config.yaml
head_dim: 64
rope_base: 10000.0
attn_scale: 0.125
init_std_o: 0.0633
init_std_up: 0.0633
lr: 0.00112
schedule: "wsd"
decay_fraction: 1.0
seq_len: 1024
MLP neurons of a small language model. Each row is named by its layer, matrix (gate and up: input weights; down: output weights) and neuron, and shows model dimensions 48-175. Each number is 128 + 24 x the weight over its row's rms, rounded and kept within 0 to 255. A neuron's up and down rows have the sign that makes its largest values positive.
Before each neuron's rows, "fires on" lists the tokens most often at its 100 highest values on Wikipedia text that the model never trained on.

fires on: "ra", "na", "dra", "sh", "y"
L3.gate72 [116 119 136 122 135 156 139 125 117 155 107 153 147 119 127 165  94 153 145 143 109 145  98 113 119 119 100 154 102 155 156 123 106 119 119 170 133  85 150 136 127 106 143  89 111 140 120 119 137 130 138 141 139 139 112 136 163 141 155 133 135 130 166 127 152 164 157 139 134 114 107 138 120 165  96 111  94  72 168 160 187 148 115 177 167 151 135 127 135 119 101 139 113 177 122 163 109 126 150 181 176 120 160 155 104 124  83 145  77 145  95 160 153  93 113  99 120  93 136 161 122 108 127 138 145 133 132 117]
L3.up72 [173 111 128 153 117 164 104 131 128 159 102 120 139 148 171  88 104 107 136  99 111 167  81 118 122 130 141 121 141  99  75 125 105 140 131 106  91 107 130 118 138 148 150 128 152 143 132 128  86 127 120 118 160 155 115  92 148 139 117 134 155 120 148 143 102 123 150  98 100 114 156 111 131 122 134 141 173 137 113 142 161  97 109 155 113 108 108 160 107 101 127 147 118 114 120 148 122 143 131 156 105 125 148  81 146 127 154 120 123 172 147 123 114 137 127 140 124 152 139 129 125 135 163 163 101 104 172  95]
L3.down72 [121 114 145 135  85 168 156 119 132 158 110 139 159 126  92 142  89 140 113 143 133 103 115 133 139 111 103 122 112 114 134 136 158 168 132 104 135 133 130  64 103 125 159 163 153 123 107  85 165 119 150 164  82 106 133 105 173 111 176 127 115 148 163 118 119 151  97 148 111  94 169 111 155 151 121 144 137 101 100 120 144 116 143 181 135 133 150 170 103 144 116 106 119 125 147 129 146 123 153 164 110 151  92 101 116 130 134 117 148 134 136 156 119 123 157 124 154 129 116 110 110 100 123 123  95 147 138 128]

fires on: "s", "ru", "ci", "d"
L6.gate34 [155 152 112 128  99 100 171 145 142 105 127 164 117  91 136 142  96 122 173 112 107 140 129 126 141 145 127 140 135 122 105 124 122 160 133 112 134 137 138  66  61 131 174 122 120 142 136 120 118  79 168 104 112  94 176 161 131 160 162 154 114 137 128 144  98 137  95 120  86 143 138  92 111 196 130 120 113  99 109  83 105 160 146 133 108 113 117 146 113  94 121 136 126 140 119 141 141 107 124 137 158 116  87 138 145 129 150 116  85 128 140 182 110  92 111  97 120 100 119 125 138 125 126  89 132 149 126 141]
L6.up34 [123 100 115 130 128 129 118 153 134 156 161 152 139  85 160 156 122 108 133  98  91 132 156 101  97  97  86  79 130 118 173 106  87  86 143 145 120 146 134 120 103 158 120 154 139 172 169 146 131 104 144 140 101 132 136 102 103 127 114 118 116 140 115  99 151 144 127 104 108 140 160 106 139 137  88 139 117 103 132 146 107 134 168 126 140 136 125 175  89 133 152 157 125 122 145 110 123 157 158 114 148  79 104 113 120 116 157  92 132  99 135 130 151 152 105 127 155 153 128 112 157 148 119 133 149 119 185 190]
L6.down34 [156 127 118 161 137 136 162 129 106 109 116 134 118 125 114 134 125 146  98 114 150 142 163 115 150 134 118 139 156  98  92 180 161  92 106 124 122 135 136 134 153 141 132 138 133 139 150 151 103 111 104 119 128 108 113 137 139 121 175 155 108 140 151 151 169 144  87 125 119 107 115 143 125 126 140 138 106  98 100 123 157  84 160 141  95 133 158 129 172 120 119 195 135 146 148  99 117 118 102 134 176 145 126 113 115 155 100  82 158 117 149 148  87 113 102 156  80 111 112 127 144 102 114 112 138 117 157 117]

fires on: ":", ";", "et", " were", " than"
L3.gate610 [133 160 156 117 147 160 105 111 126  98 133  90 157  83 148 161 153 152 145 131 158  93 142 171 137  91 118  91  97 164  96 192 112 127 152 134  96 145 139 105  82 139 145 145 100  99 159 125 150 112 137 112 132 126 118 137 108 129 115 103 155 161 107 147 173 145 106 162  97 151 182  76 135 158 121 147 137 109 177 131 121 111 115 121 146 171 123 134 118 124 123 149 121  98 121 136 116 110 131 119 160 112 138 142 137 147 147 108 103 126 137 163  91 158 135 137 138 131 104 127 121 109 165 152 164 154 163 103]
L3.up610 [122 107 123 119 130 120  87  64 131 113 154 144 140 127 125 157 122 131 145 137 150  97 136 126 126 102 141  92 136 170 133 153 158 114 141 109 140 112 160 104  99 104 143  79  81  89 116 109 118 122 145 109  80 135 130 120 137 115 106 111 141 173 116 104 163 112 143 172 107 153 136 121 118 145 110 114  94 124 165 109 154 134 142 144 134 170 116 143 111 159 129 121 118 124 116 150  91 142 118 122 113 127 120 118  88  97 188  59 139 155 192 123 149 127 136 109 124 155 131 117  90 137 123 108 117 152 153 126]
L3.down610 [125  65  98 125 116 117 118 129 126  89  88 177 101 157 105 126 140 128 157 133 148 156 187 113 153 138 147 150 137  82 122 101 154 100 101 127 114 118  73 117 161 111 111 104 134 148 104 149 172 130 133 133 106 159 150 122 150  72 176 127 134 114 122 104  92 150 180 120 134 114 135 125 132 136 157 129 123 131 147 146 113 147 166  90 122  63 131 120 146 141 124 113  89 113 135 134 145 147 101 141 116 153 150 118 132 103 123  86 210 108 137 108 146 117 140 182 105  80 143 128 132 128 105 151 110 157 149 153]

fires on: "ed", "port", "act", "e", "a"
L3.gate633 [138 114 138 129 112 113 129 124 140 140 160 129 147 104 141 122 148  97 130 152 140 147 120  97 134 135 144 123  77 160 139 157 105 141 184 126 153 137 107 135  91 155 163 108 118 144 108 150 161 131 105 143  85 170 172 114  90 144 110 100 145 106  99 123 156 160  86 108 102 150 133 106 131 127 127 129  98 150 115 142 153 173 144 166 155 206 126 129  95 122 108 127  98 120 133  94 141 179 126 158 171 152 104  81 104 169  96 166 112 147  80 137 118 121 127 168 102 144 153  90 140  95 148 142 120 140 115 151]
L3.up633 [170 107 118 115 114 143  95 164 102 135 123  90 149 125 114 150  63 162 130  93 131 131 129 149 108 166 124 154  96  88 137 144 175 149 195 110 132 115 129 126 122 128  92 123 111 145  93 110 106 135 134 104 137 188 106 140 112 124  96 132 132 146 110 107 161 149 175 106 192 140 124 133 120 160 133 154 118 142 151  89  90 132 104 148 164 138 124 142 135 123 125  93 139 128 149 172 136  93 158 121 140 157  82 108 130 164 133 140 137 107  96 139 147  99 124  98 117 172 149  97 122 178  97  92 129 115 110 169]
L3.down633 [131 120 143 122 100 160 178  56 173  81 130 177 197 147 106 112 101 127 156 139  91 131 102 152 166 133 153 135 134 169 115 157 106 125 145 152 114 129 144 111 139 125 115 101 125  96  88 125 120 140 133 115 127  91 175 140 126 143 118 122 133 134 120 129 144 112 105 152 153 132  95 141 126 140 117 153 132 150 112 138 104 138  94 167 123 207 127 116 119 155 130 147  96 113 127 111 113 173 116 142 108 150  94 164 141 173 115 153  35 135  83 143 123 141 155 132 140  99 114 121 157 127 156 156 132 139 148 128]

fires on: "\\", " Ab", "1", " \\", "gu"
L3.gate281 [124 135 147 103 127 110 100 140 136 179  88  91  95 116 144 172 162 158 142 118 112 132  70  85 152 131 152 126 151  96 151 107 164  90 143 139 143 161 165 121  77 162 147 122 106 160 100 121 135 145 152 171 141 136 134 129 120 169 103 149 128 145 137 136 141 165 123 161 122 119 106 154 141 111 141 147 139 128 148 135 144 143 103 155 121 145 157 112 156 147  96 172 109  97  82 120 117 165 149 123 136 124 143 165 114 142 135  86 126 179 163 157 136 108 125 113  83 165 108 153 131 149 158 128 176 116 128 102]
L3.up281 [166 102 148 158 125 127 102 112 124 104 144 148 173 107 129 161 144 134 139  89 121 146 150 140  84 136 146 147 118 177 113 109 128 130 175  59 141 112  84 168 142 101 128 134  94 106 145 192 154 149 132 108 118 154  88 132  91 160 125 143 105 119 179 141 143 157 162  96 141 172 115 182  99 109 138 131 150 167  88 141 144 123  89  87 110 116 133 127 122 117 108 126 161 139 116 112 135 140 129 118 122 161 115 125 120 135 120 143 156 139 140 121 114  98 103 136  86 108  84  59 128 147 109 123  94 156 150 127]
L3.down281 [105 102 103  99 120 106 116 100 131 131  94 127 162 183 166 138 122 107 106 113 113 156 165 132 128 119 145 147 123 120 116 138 123  79 137 103 104 112 114  75 134 122 138 111  97 130  91  91 131 145  81 152 163 130 123 109 136 135 139 121 129 165 115 121 113  95 140 130 131 162 110 108 125 147 117 183 124 105 142 134 130 144 187 116  91 134  77 137 143 166 144 148 117 146 173 151 133 130 103  98 122  99 152 172 109 155 117 106 170 101 113 132  92 139 128 139 134 137 113 188 127 151 164 140 132 154 140 118]

fires on: "d", "v", "mo", "mit", "s", "pol"
L6.gate118 [175 121 107 135 132 136  79 169 100 120 116 103  96 107 167 153 109 171 131 116 141 127  86 139 144 131 156 100 131 112  96 128  78 122 140 134 165 137 149 160 106 135 120 159 172 153 139 109 153 111 160 136 139  65 128 137  93 150 186  93 154 148 160 114 111 143  93 110 131 146 173 155  88 172 146 147 129 115 138 104 163  99 131 133 133 133 124 133 128 128 161 139 154 149  89 117 160 117 127 124 146  79 175 147 147 110 131 142 117 138 119 111  80 148 127 153 126 149  95 113 116 111 118 128 113 166 141 124]
L6.up118 [101 165 116 147 112 154 104  82  92 128 132 163 135 175 134 132 146 162 111 168 139 111 123 143 158 116  77 105 116 131 151 119 157  83 108 134 117 169 116 111 110 164 136 107 129 101 144 129 111 154 166 140 152 108 153 101 163 117 103 126 132 108 156 136 150  80  90 134 149 114 149 139 125 125 101 106 136 110 112 160 100 166 158 132  98 149  86 137 104 149 156  84 141 146 169 128 104 140 197 129 154 126 103 136 138 115 119 104 149 115 178 143 153 115  89 109 108 117 155  90  87 102 126  87 125  95 193 148]
L6.down118 [145 123 144 155 121 114 101 159 105 137  95 123  60 117 131 140 106 103 111 160 126 159 123 129 130 111 164 133 114  77 112 120 120 116 115 132 185 102 128 123 107 132 102 101 141  87 139 133  92  78 116 157 126  97 161 122  91 120 136 134 108 130 147 104 148 142 130 102 130 136 146 122 151 124 120 139 168 149 108 121 135 122  93  79  85 117 129 157 130 140 127 176 126 173 107 143 116 150 118 145  85 151 142  89 135 166 127 100 163 135 127 146 109  96 101 147 153 119 131 125  73 100 127 161 114 135 176 137]

fires on: "th", "ning", " of", "ed", "ing", "9"
L3.gate157 [125 139 147 140 112 190 157 102  97  98 148 126 141 137 145 123 146 128  93 130  93 112 125 131 117 138 114 106  98 100 112 122 140 179 146 138 173 115 125 107 103 124 142  92 104 158 110 139  90 167  79  97 102 113 160 106 134 177 177 123 126 115  99 141 146 146 145 167 107 139 137 133 100 149 139 132 147 115 113 155 134 135 110 103 120 115 110 128 138 118  79 112 112 155 108 133 152 107 167  91 140 138 182 159 161 136 165 123 104 147  89 120 121 146 161 135 119 112 141  90 121 127 101 145 167 149 142 147]
L3.up157 [129 124 156 104 109 162 149 121 172 109  93 144 136 155 130 126 167 124 157 170  82 133 150 129 111 145 156 158 128 137 108 153 155  87 148  97 167 113 128 164 131 110 104 164 103 162 159 107 110 130 173 141 168 113  79 129 147 144 145 100 144 107 154 157 138 128 125 155 155 166 148 111  59 133 146 135 134 101 118 116 112 109 163 150 116 142 165 144 111 140 164 148  73 129 122 147  88 112 101 119 133 154 161 142 104 147 109 127 109 136 110 164 151 171 118 126 158 142 148 126 168 124 122 185 172 169 113 121]
L3.down157 [155 154 111 145 142  69 103 148 117 107 104 179 162 134 104 119 105 116 117 143 115 141 150 128 122 129 101 134 114 122 134 108 139 146 132 114 161  89 107 121 136 156 119 138 159  43 152 119  99 125 123 151 145 114 137 133  96  84  96 125 150 108 151 151 157 163 144  92 145 110 161 128 122 160 125 139 107 116 140 124  95 137 163 165 141 138  90 125  94 114 107 145 173  74  99 137 143 100 114 141  75 121  85 114 149 125 129 119 189 163 157 144 139 157  98 118 124 154 150  99 111 109 100 175 137 164 130 127]

fires on: "bi", " Bi", "in", " bi", " Middle", "ri"
L3.gate101 [107  74 108 139  94 122 145 153 107  94  96 126 136 105  84 123 151 184 114 142 122 128 113 136 104 136 112 131 149 138  88 100 140  89 116 107  90  95 101 121 123 117 140 152 145 165 167 117 171 101  78 131 119 112 160 140 116 146 137 139 117 118 113 130 102 123 105 148 130 116 118  98 160 132 141 151 127 140 115 111 117 122 107 106 111  98 126 133 101 110 114 129 109 160  92 169 154 136 122 104 139 121 128 183 140 173  91 116 122 148 104 104  89 113  99 126 149 146  96 108 113 119 130 132 115 127 122 153]
L3.up101 [122 135 121 108 165  96 143 126 167 143 170 111 118 151 145 108 111 141 151 125 132 137 116 104 144 166 140 118 107  88 176 127  84 152 100 182 117 100 128 131 169 110 111 136 135 161  82 139 117 170  98 114 154 121 143 115 119 115 155  87 113 149 106 143 127 112 129 163 113 116  97 137 167  75 124 127  87 125 156 157 156 128  99 134 119 163 137 105 103 144 153 163 113 101 114 120 117 119 121 105 123 114  99  93 147 149 150 126 137 125  95 127 116 127 127 113 124 128 152 129 106 145 143  71 128 149 113  98]
L3.down101 [101 138 144 115 141  88  96 144 139 156  92 118 120 106  96 101 170 146 101 109 133 136 142 104 144 149 111  88 125 158  86 142 107 130 148 107 131 115 150 128 129 174 160 146 156 113 153 128 141 108 134 149 131 157 132 173 128 101 116 166 155 108 172 139 117 132 143 108 159 123 127 111 129 130  90 142 140 117 120 119 105 171  85 151 127 117 100 105 128 142 158 116 128  96 120 129 145 152 129  74 155 107 125 133 103 129 126 114 128 130 199 119 104 145 167 113 102 142 134  93 101 118  91 143 127 139 147 160]

fires on: "ia", "ra", "y", "°", "″", "3"
L7.gate615 [ 99  80 139  85 148 145 147 162 165 186 110 139 163 155 166 163  90 117 132  75 146 107  96 118 148 120 149  92 135  99 138  99  95 113 118 173 128 115 122 130 120 100 131 132 133 130  59 100 106 104 112  82 118 160  49 102 137 151 157 146 153 145 160  84 137 124 128 122  86 101 131  85 146 106 154 125 157 119 144 127 132 158 133 167 146 152 125 111 169 139 121 129 155 147 109 165 146 150 121 188 133 136 113 155  89 141 150  78 113 115 105 108 125 145 122 102 173 118 110 147 137 150 163  91 133 105 132 148]
L7.up615 [ 79 134 108 103  98  93 122 108 131 166 117  98 100 146 168 162 163 154 108 155  94 151 110 141 127 131 139 155 107 119  80 134 162 119 149 141 134 152 165 118 168 159 159 118 119 104 119  90  99 129 148 124 129  94 106 128 146 136 133 137 113 136 155 128 113 159 132 128 150 150 129 126  88 113 174 156 140 137 120 134 116 118 137 149 149 113 143 135 114 110 116 147  89 181 143 108  97 129 143 132 127 151 178 134 114 116 160 151 113 137 136 144 102 130 138 121 126 147 185 118 153 161 100 111 135 133 144 125]
L7.down615 [128 163 138 120  78 150 146 161 178 126 140  87  91 157 136 122 119  89 135 148  98 115 152 175 110 130 100 110 150 108 174 147 112 149 131 125 124 134 142 137  76 156 157 181 139 132 143 107 146 113 147 150 140  76 129 160 129 126 165 197 120 103 124 133 144 166 137 114 137 143 118 102 133 116 158 121 137 135 143 150 134 119 163 115 122 149 129 161 131 119 176 139 123 138  94 138 120 164 146 139 115 149 142 173 161 135 137 113 183 109 134 130 125 125 148 116  79 103 136 129 133 166 123  87  91 111  83 104]

fires on: ",", " and", " of", " were", " was", " by"
L7.gate207 [161 157 138  82 128  79 132 113 149 126 129 145 135 134 140 126 146 164 119 185 177 139 143 188 147  81 123 148 139  94  93 133 143 137 112 101 165 154  98  98 109 150 151 128 133 135 130 157 145 127 146 133  96 120 166 174 171 132 116 151 143 104 120 132 131 147  76 119  91 103 111 129 137 158 177 110 103 160  78 157 130 110 128 146 145 148 180 156 137 135 138 142 112 132  96 122 150 160 123 140 149 150 145 142 156 146 101 139 109  97 131 141 144 130 134 101 103 118  85 109 184 130  76 138 148 142 136 167]
L7.up207 [ 95 127 130 157  97 141 115  74 117 113 119  95 155 102 144 129 136 179 100 137 120 133 155 128 116 133 109 130  97 116  87 138 105 130 149 140 163  98  94 145 112 171 173 130  67 110 117 146 155 175 121  71 117  89 123  95 143 128 113 136 127  92 117 147 125 136 115  93 144 114 142 144 104 147 136 129 131 142 147 128 153  98 150 121 106 162 144 124  96 159 139  84 130  96 102 155 118 101 123 134 171 132 165 105  96  84  88 134 104 123  85 129 142 109 130 178 120 129 101  90 137 109 128 136 147 142  89 140]
L7.down207 [167 102 139  90  84 128  94 135 126 114 122 118 111 172 134 136 104 151 119 125 105 114 146 138 160  89 150  91 130 134 102 180 161 140 163  95 120  92 145 155 119 127 122 111 114 134 159 144 103 151 111 119  73 149 102 143 145 146 115 195 119 116 125 131 125 136 122 146 108 160 125  88  97  95 160 148  93 105 123 100 142 141  90 133  76 134 115 117 113 191 134  98 150 149 137 105 119 131  89 138 139 124 148  74 123 117 137 130 141 125 146 123 121 135 143 118 151  99 163 101 138 125  94 164 121 106 145 127]

fires on: " P", " p", " F", " f", "it"
L7.gate326 [114 142 141 133 143 141 157 130 153 137 111 159 129 126 121 127 173 137 149 168 141 113 107 141 125 122 122 117 108 120 118 131  76 115 122 121 157 155 148 120 159 131  97  98 139 143 153 169 126 100 124 138 140 191 149  93 143 148 161 121 122 106 135 152  94 103 123 146  92 129  86  90 145 159 129 143 161 118 119 123 150 135 125  85 168 140 103  97 122 176 137 101 130 119 147 143 179 131 134 116 154 101 136 108 135 138 134 120 109 105 118 114 109 153 107 163  88 104 137 113 166 117 110 109 148 151 141 108]
L7.up326 [173 157 129 123 146 120 128 125 144 138 132 138 154 154 151 112 126 121 122 178 107 118 139 131 118 105 113  93 113  99 181 138 103 133 123 159 163 135 127 129 168 133 130 141  93  81 109 152  76 152  96 134 154 158 157 144 109 145 139 109 142 119 123 157 128 121 133 119 148 114 135 112 113 149 121 136 181 137 129 110 141  99 167  98 130 130  97 114 118 120 123 141 168 135 155 138 189 131 142 129  96 122  81 114  97 140 117 131 148 124 163 130 121 142 104 169 122 172 138 109 137 115 103  98 157 135 146 125]
L7.down326 [ 88 160 124 167 171 113 141 118 116 134 107 107 157 145 120 132 123 130 111 140 131 110 143 114 121 121 144 118  99 127 126 114  79 146 137 165 120 132 123 122 109 122 121 119 190 103 105  74 169 110 160 170 112 142 166  98  81  72 115 118 143 136 118 146  85 194 172 119  94 130 108 130 138 111  97 111 146 121  98  73 134 134 148  77 131 142 121 177 112 134  94 153 107 126 115 103 150 102  76 106 168 171  75  83 118 176 111 108 164 148  84  81 170 105 160 102 119 141 112 120 151 107 122 166 113 169 108 147]

fires on: " to", " not", "t", " for", "s", " and"
L7.gate226 [151 158 139 132 125 126 151 121 158 140 106 148 114 118  63 118 107 139 133 119 137  80 152  77 135 157 120 118 134 159 112  91 120 158 116 164 118 103 149  83  60 103 130 147 135 157 123 146 186 165  84 149 147 160 111 146 147 110 109 118 155 118 144 134 111  91 118 141 104 141 108  90 132 174 147 104 129 162 106 116 116 130 141 135 157 132 153 141 127 140  99 149 135 104 140 106 158 135 127 207 129 106 104 123 111 128 117 122  93 159 126 123 169 151 138  93 135 142 139 157  90 140 145 133 167 144 154 132]
L7.up226 [106 129  86 137 127 110 116  97 135 104 114 107  94 137 123 162 171 128  83 137 146 103 118 132 158 100  91 140  75 129 109 140 164 110 152 137 115 162 138 137 135 126 109 153 101 149 103 138 154 127 136 134 121 138 147 109 171 107 155 144 110 111 120 131 116 160 114 116 121 116 109 117 116 147 145 140 120 123 151 124 151 109 133 135 111 137 105 164  95 128  92 164  85 143 103 140  93 129  95 114 143 143 168 170  90 108 140  84 156 101  89 134 127 114  82 152 142 136 159 166  62 104 151 130 151 130 110 155]
L7.down226 [128  89 147 101 167 119  63  89 105 146 163 127 126 150  50 108  93 165 159 122 151 141 141 125 131 170 156 138 125 146 139  98 168 135 132 151  92 170 164 122 138 121 111 123 120 135 136 152 155 137 130 172 120 148 125 127 105  99 130 145  89  98 127 105  82 137 146 150 164 106 141 143 148 139 125 136 116 150 127  80 128 150 117 137 109 127 146 148 109 141 151 144 159 123 140 118 125  86 122 181 131 115  81 114  99 147 166 133 127 133 126 171  77 107 129 128  87 160 134 100 154 143 126 110 122  74  98 126]

fires on: " not", " to", " began", "t", " first"
L6.gate615 [154 117 112  82 164 142 111 116 148 151 128 147 111 122 163 107  92 130 115  87 170 140 142 144 179 157 102 133 123 114 141  96 128 174 157 155 115 127 170  96 127  93 125 120 164 190 173 110 170 121 131 121  91 151 160 123 164 135 144 156 149 114 188 136 148 138 137 125  79 150 156 145 106 138 117 122 141 151 133 107  96 134 106  95 146 102 118 147 119 158  72  97 126  97 100  98 116 118 109 134 146 100 131 135 109 125 165 131 136 154 100  84 119 152 119 120 144  91 158 159 110 143 153 141 136  87  82 140]
L6.up615 [ 97 161 148 122 118 115 114 112 135 133 119 174  90 171 117  97 130  99 125 141 116 123 119 125 144 102 140 134 144 173  93 143 144 120 164  93 165 161 122 143 142  81 155 108 155 140 138 132 122  80  84 121 118 122 113 108 154 112 118 143 131 106 160 116 174 144 125 106 160 132 102  72 145 167 161 143 126 114 129 117 147 113 167  90 114 147 144 152  72 122 140 108 120 120  74 178 167 152 128 153 126 164 165 146  81 132 136 124 154 139 141 125 123 188 112 109 110 149 138 118 114 155 159 157 136 118 114 103]
L6.down615 [146 158 126 150 151 190 122  91 127 121  74 136 123 152 127  96 102 105 132 151 149 108 140 124  77 134 128 120 110 110 143 145  89 161  97  92 102 166 144 140 111 125 133 128 122  90 112 155 111 124 160 145 111 141 127 136 139 143 181 155 105 154 157 111 100 102 134 154 104 125 175 130 122 129 129 149  91 143 125  69 161 138  46  81 138 151 153  54  98 105 148 103 137 114  91 114 153 111  87 133 136 113 153 135 170 121 101 120 155 122 163 141 149 129 127 121  97 155 154 144 120 177 129 145 123 186 125 145]

fires on: "\n", " out", " by", " of", "ed"
L3.gate733 [119 107 109 133 113 124 129 162 131 149 115 150  86  88 155 125 184 133 157 107 128 149 135 154 135 130 123 123 114  86 125 110 122 151 148 106 101 113 105 142 127 118 151 121 152 105  86 155 174  87 126 126 105 137 140 144 137 147 138 116 107  88 120 166 150 157  89 136  97 131 116 124 113 167 137 127 131 127  98 150 102 146  97 130 146 149 115  83 131 107 127 151 110 153 109 117 169 112 110 118 100 108 104 129 145 150 130 111 112 127  64 107 143 140 128  97 156 114 107 128 152  93 114 153 161  98 111 188]
L3.up733 [118 113 138 117 127 103 124  97 128 128 136 111 156 131 171  83 143 136 111 133 100 154 145 162 132 124 133 128 134 108 152 145  94 121 109 130 178 133  85 174 111 157  91 139 126 137 158  91 136 138 143 100 152 135 146 134 131 153 154 149 119 105 134 132 118 141 127 150 147 165 173 118  84 102 136 127  87 148 152 162 155 107  82 156  86 134 120 124 153 132 146 160 101 143  82 130 144 147  69 149 121 111 154  80 119 137 126 133 122 113 103 118 111 151 134 130 142 112 134 145 123 122  94 105 123 120 139 144]
L3.down733 [137 162  90 133  98 107 104  97 121 153  98 212 141  97 172 150 124  84 136 115 147 138 127 122 149 122 127 178 102 136 100 148 151 129 127 101 135 115 111 123 127  99 126  91 123 101 133 139 143 115 128 150 126 103 133 115 103 127 121 119 129 142 119 162 166 145 100 143 151 124 124 104  99 103 116 151 133 126 111 130 120 164 129 137 155 132 137 127 172 109 147  90 139 129 166 120 153 122 156 121  77 123  99  85 116 131 116  94 161 154 103 147 130 147 108 106 112 135  91 118 132 113 173 122 100 149 154 130]

fires on: "\\", " \\", "{\\", " semi", "qui"
L6.gate485 [ 87 112 166 145  85  71 119 109 123 137 134 104 148  95 173 138 122 148  92  98 115  95 124 106 103 125 119 110 117 180 157 148 152 131 133 126 136 114  80 123 144 140 153 109 139 130  85 111 110 116 136 130 178 183 147 122 136 125 115 173 111 135 131 145 121 159 132 123 121 106 135 134 147  93 160 162 134 127 138 116 128 167  75 148 105 117 124  93 143 139 138 121 126 185  94 160 134 131 143 124 134 116 106 135  97 105 120 116 113 143 131 139 144 139 156  87 162 107 124 109  99 154 162 181 150 120 152 105]
L6.up485 [131 121 164 146 119 100  76 105 110 133 122 162 130 120 137 119  97 116  95  97 135 115 125  95 122 145 131 108 149 163 132  73  49 140 140  93 140  86 126 114 136 119 127 127 143 138 148 164 137  66 131 150 161 127 115 140 141 132  98 135 126 146 174 130 122 132 112 136 106 137 130  96 127 151 151 181 101 134 141 158 125 130  84 113 115 110 106  85 125 178 122 111 111 138 147  94 124  83 130 133 144 132 103 110 126 141 130 153 152 128 156 132 161 125 150 177 155 119 140 130 166 154 139 112 153 132 126 138]
L6.down485 [151 121 109 133 166  92 142  98  93 147  91 165 123 159 136 117 114 104 109 129 119 149  95 119  89 116  91  71 118 171 128 137 140 100 135 134 149  95 140 116 121 131 110  96 123 138  94 170  88 130 107 162 174 136 133  77 177 122 139 135 137 142  81 108 127 113 166 155 139  95 142 133 107 110 121 132 134 137 132  79 107 141 155 133 132 116 128 117 151 146 193 146 120 104 162 116  88 146 130 104 147 128  98  97 108 161 125 127 202 107  82 122 156  79  96 135 131  87 135 111 155 112 114 130 171 140 157 112]

fires on: "to", "no", "e", "a", "i", "al"
L7.gate349 [107 144 163 154 116 130 137 113 196 139 141 137 136 142 136 173  68 122 122 127 119 107 138 152  90 161 120 159 174 130 136 154 144 124 124 179 135 134  81 147 145 150 120 102 142 145 116  90 149 115 116  81 145 149 115 154 137 108 130 169 148 101 138 111 120 138 103 136 127 137 199 146 105 107 126 195 120 179 100 137 105 143 131 155 151 125  87 154  87 160 117 138 118 120 131 116 120 128 133 173 132 142 122 118 129 166 109 139 130 158 145  84 149 109 124 123 122 104 156 102 137 175 125  75 136 104 134 125]
L7.up349 [137 143 129 184 125 139 106 108 132 130 131 143 183 124 141 126 113  95  87  72 164 104 134 157 112 113  93 135 150 185 109 147 140 108 100  97 121 116  86 102 104 112 129  93 115 133 102 105 126  85 143 105 152 152 137 119 142 115 120 115 143 136 113 134 151 128 124 161 160 127 116 109 115 115 118 141 156 179  92 121  90 135 131 136  96 113 136 101 141 129 149 116 121 114 142 104 157 102 131  96 123 122 152 123 149 109 142 121 115 130  64  95 162 159 104 171 179 175 134  80 128 126 107 110 116 116 149 151]
L7.down349 [121  91 145 175 107 162 130 164 136 118 100 119 185 119 147 124 102 120 129 131 184 152  95 138 135 101 116 126 110 111 121 138 117 188 120 136 104 102 120 118 150 119 104  97 145 166  82 154 105 105 161 123 173  97 130 105 155 143  98 118  93 119 115 128 121 133 109 163 153 128 140 149 136 106 125 100 113 102 138 125 121 146  90 127 106 179 111 140  73 132 122 152  92 107 133 101 128 166 107  92 155  97 140 141 181 191  89 141 119 130 129 123 168 133  96  99 156 136 122 121 114 128 122 158 140 105 131 129]

fires on: " P", " p", "s", "ad", "d", " B"
L7.gate289 [129 148 143 148 157  97 103 113 157 147 128 131 126  94  77 123 109 123 137 130 161 173 136 127 127 115 112 106 158 151  76  97 115 143 141  81 139 142 144 132 165 132  98 120 147 117 130 154 112 109 102 112 150 137 189 141 148 156 134 104 127 174 144 160  85 144 130 117 118 116 116 105 128 110  86 167 126 117 133 100 131 137  96 116 129 125 109 111 139 167 102  86 112 129 104 138 109 128 113  89 112 134 115 156 169 111 137  98 131  79 129 144  99 139 131 164 136 105 100 101 148 129 130 105  83 151 137 138]
L7.up289 [ 88 160 113 118  71 111 146 126 177 122 137 112 127 146 122 108 106  99 154 138  98  89 130 114 117  94  93 104 170 135 170 148 139 108 122 119 140 135 114  82 142 152 158 161 132 101 148 169 137  71 133 152 100 163 124 167 135 141 144 158  80 148 138 121 121 113 126  80  77 139 125 159 128 116 101 109  76 164 150 131 109 148 151 101 121 140 166 113 148 119 125 153 112 102  83 156 143 138 143 131 137 141 123 173 113 131 190 141 142 123 151 102 119 139 142 120 123 150 149 127  93 117 106 118 142 152 113 119]
L7.down289 [128 103 134 107 154 101 144 161 103 111 105 128 130 115 128 137 166 167 108  84 154 143 164 130  95 151 143  75 127 147 128  86  95 187  76  92 178 120 170 119 154 124  67 107 119 135 120 106 140 145 147 155 144 140 127  70 140 109 117 116 120  99 115 150 114 159 129 122 142 127  82  90 126 117 143 143  97 103 129  70 127 122 130 133  89 101 109 123 154 130 152 126 152 129 106  96 117  86 138 128 134 124 143 159 132 124 151 101 118 106 122 113 137 114 152 155 108 142 152 110 136 116 149 127 143 152 110 140]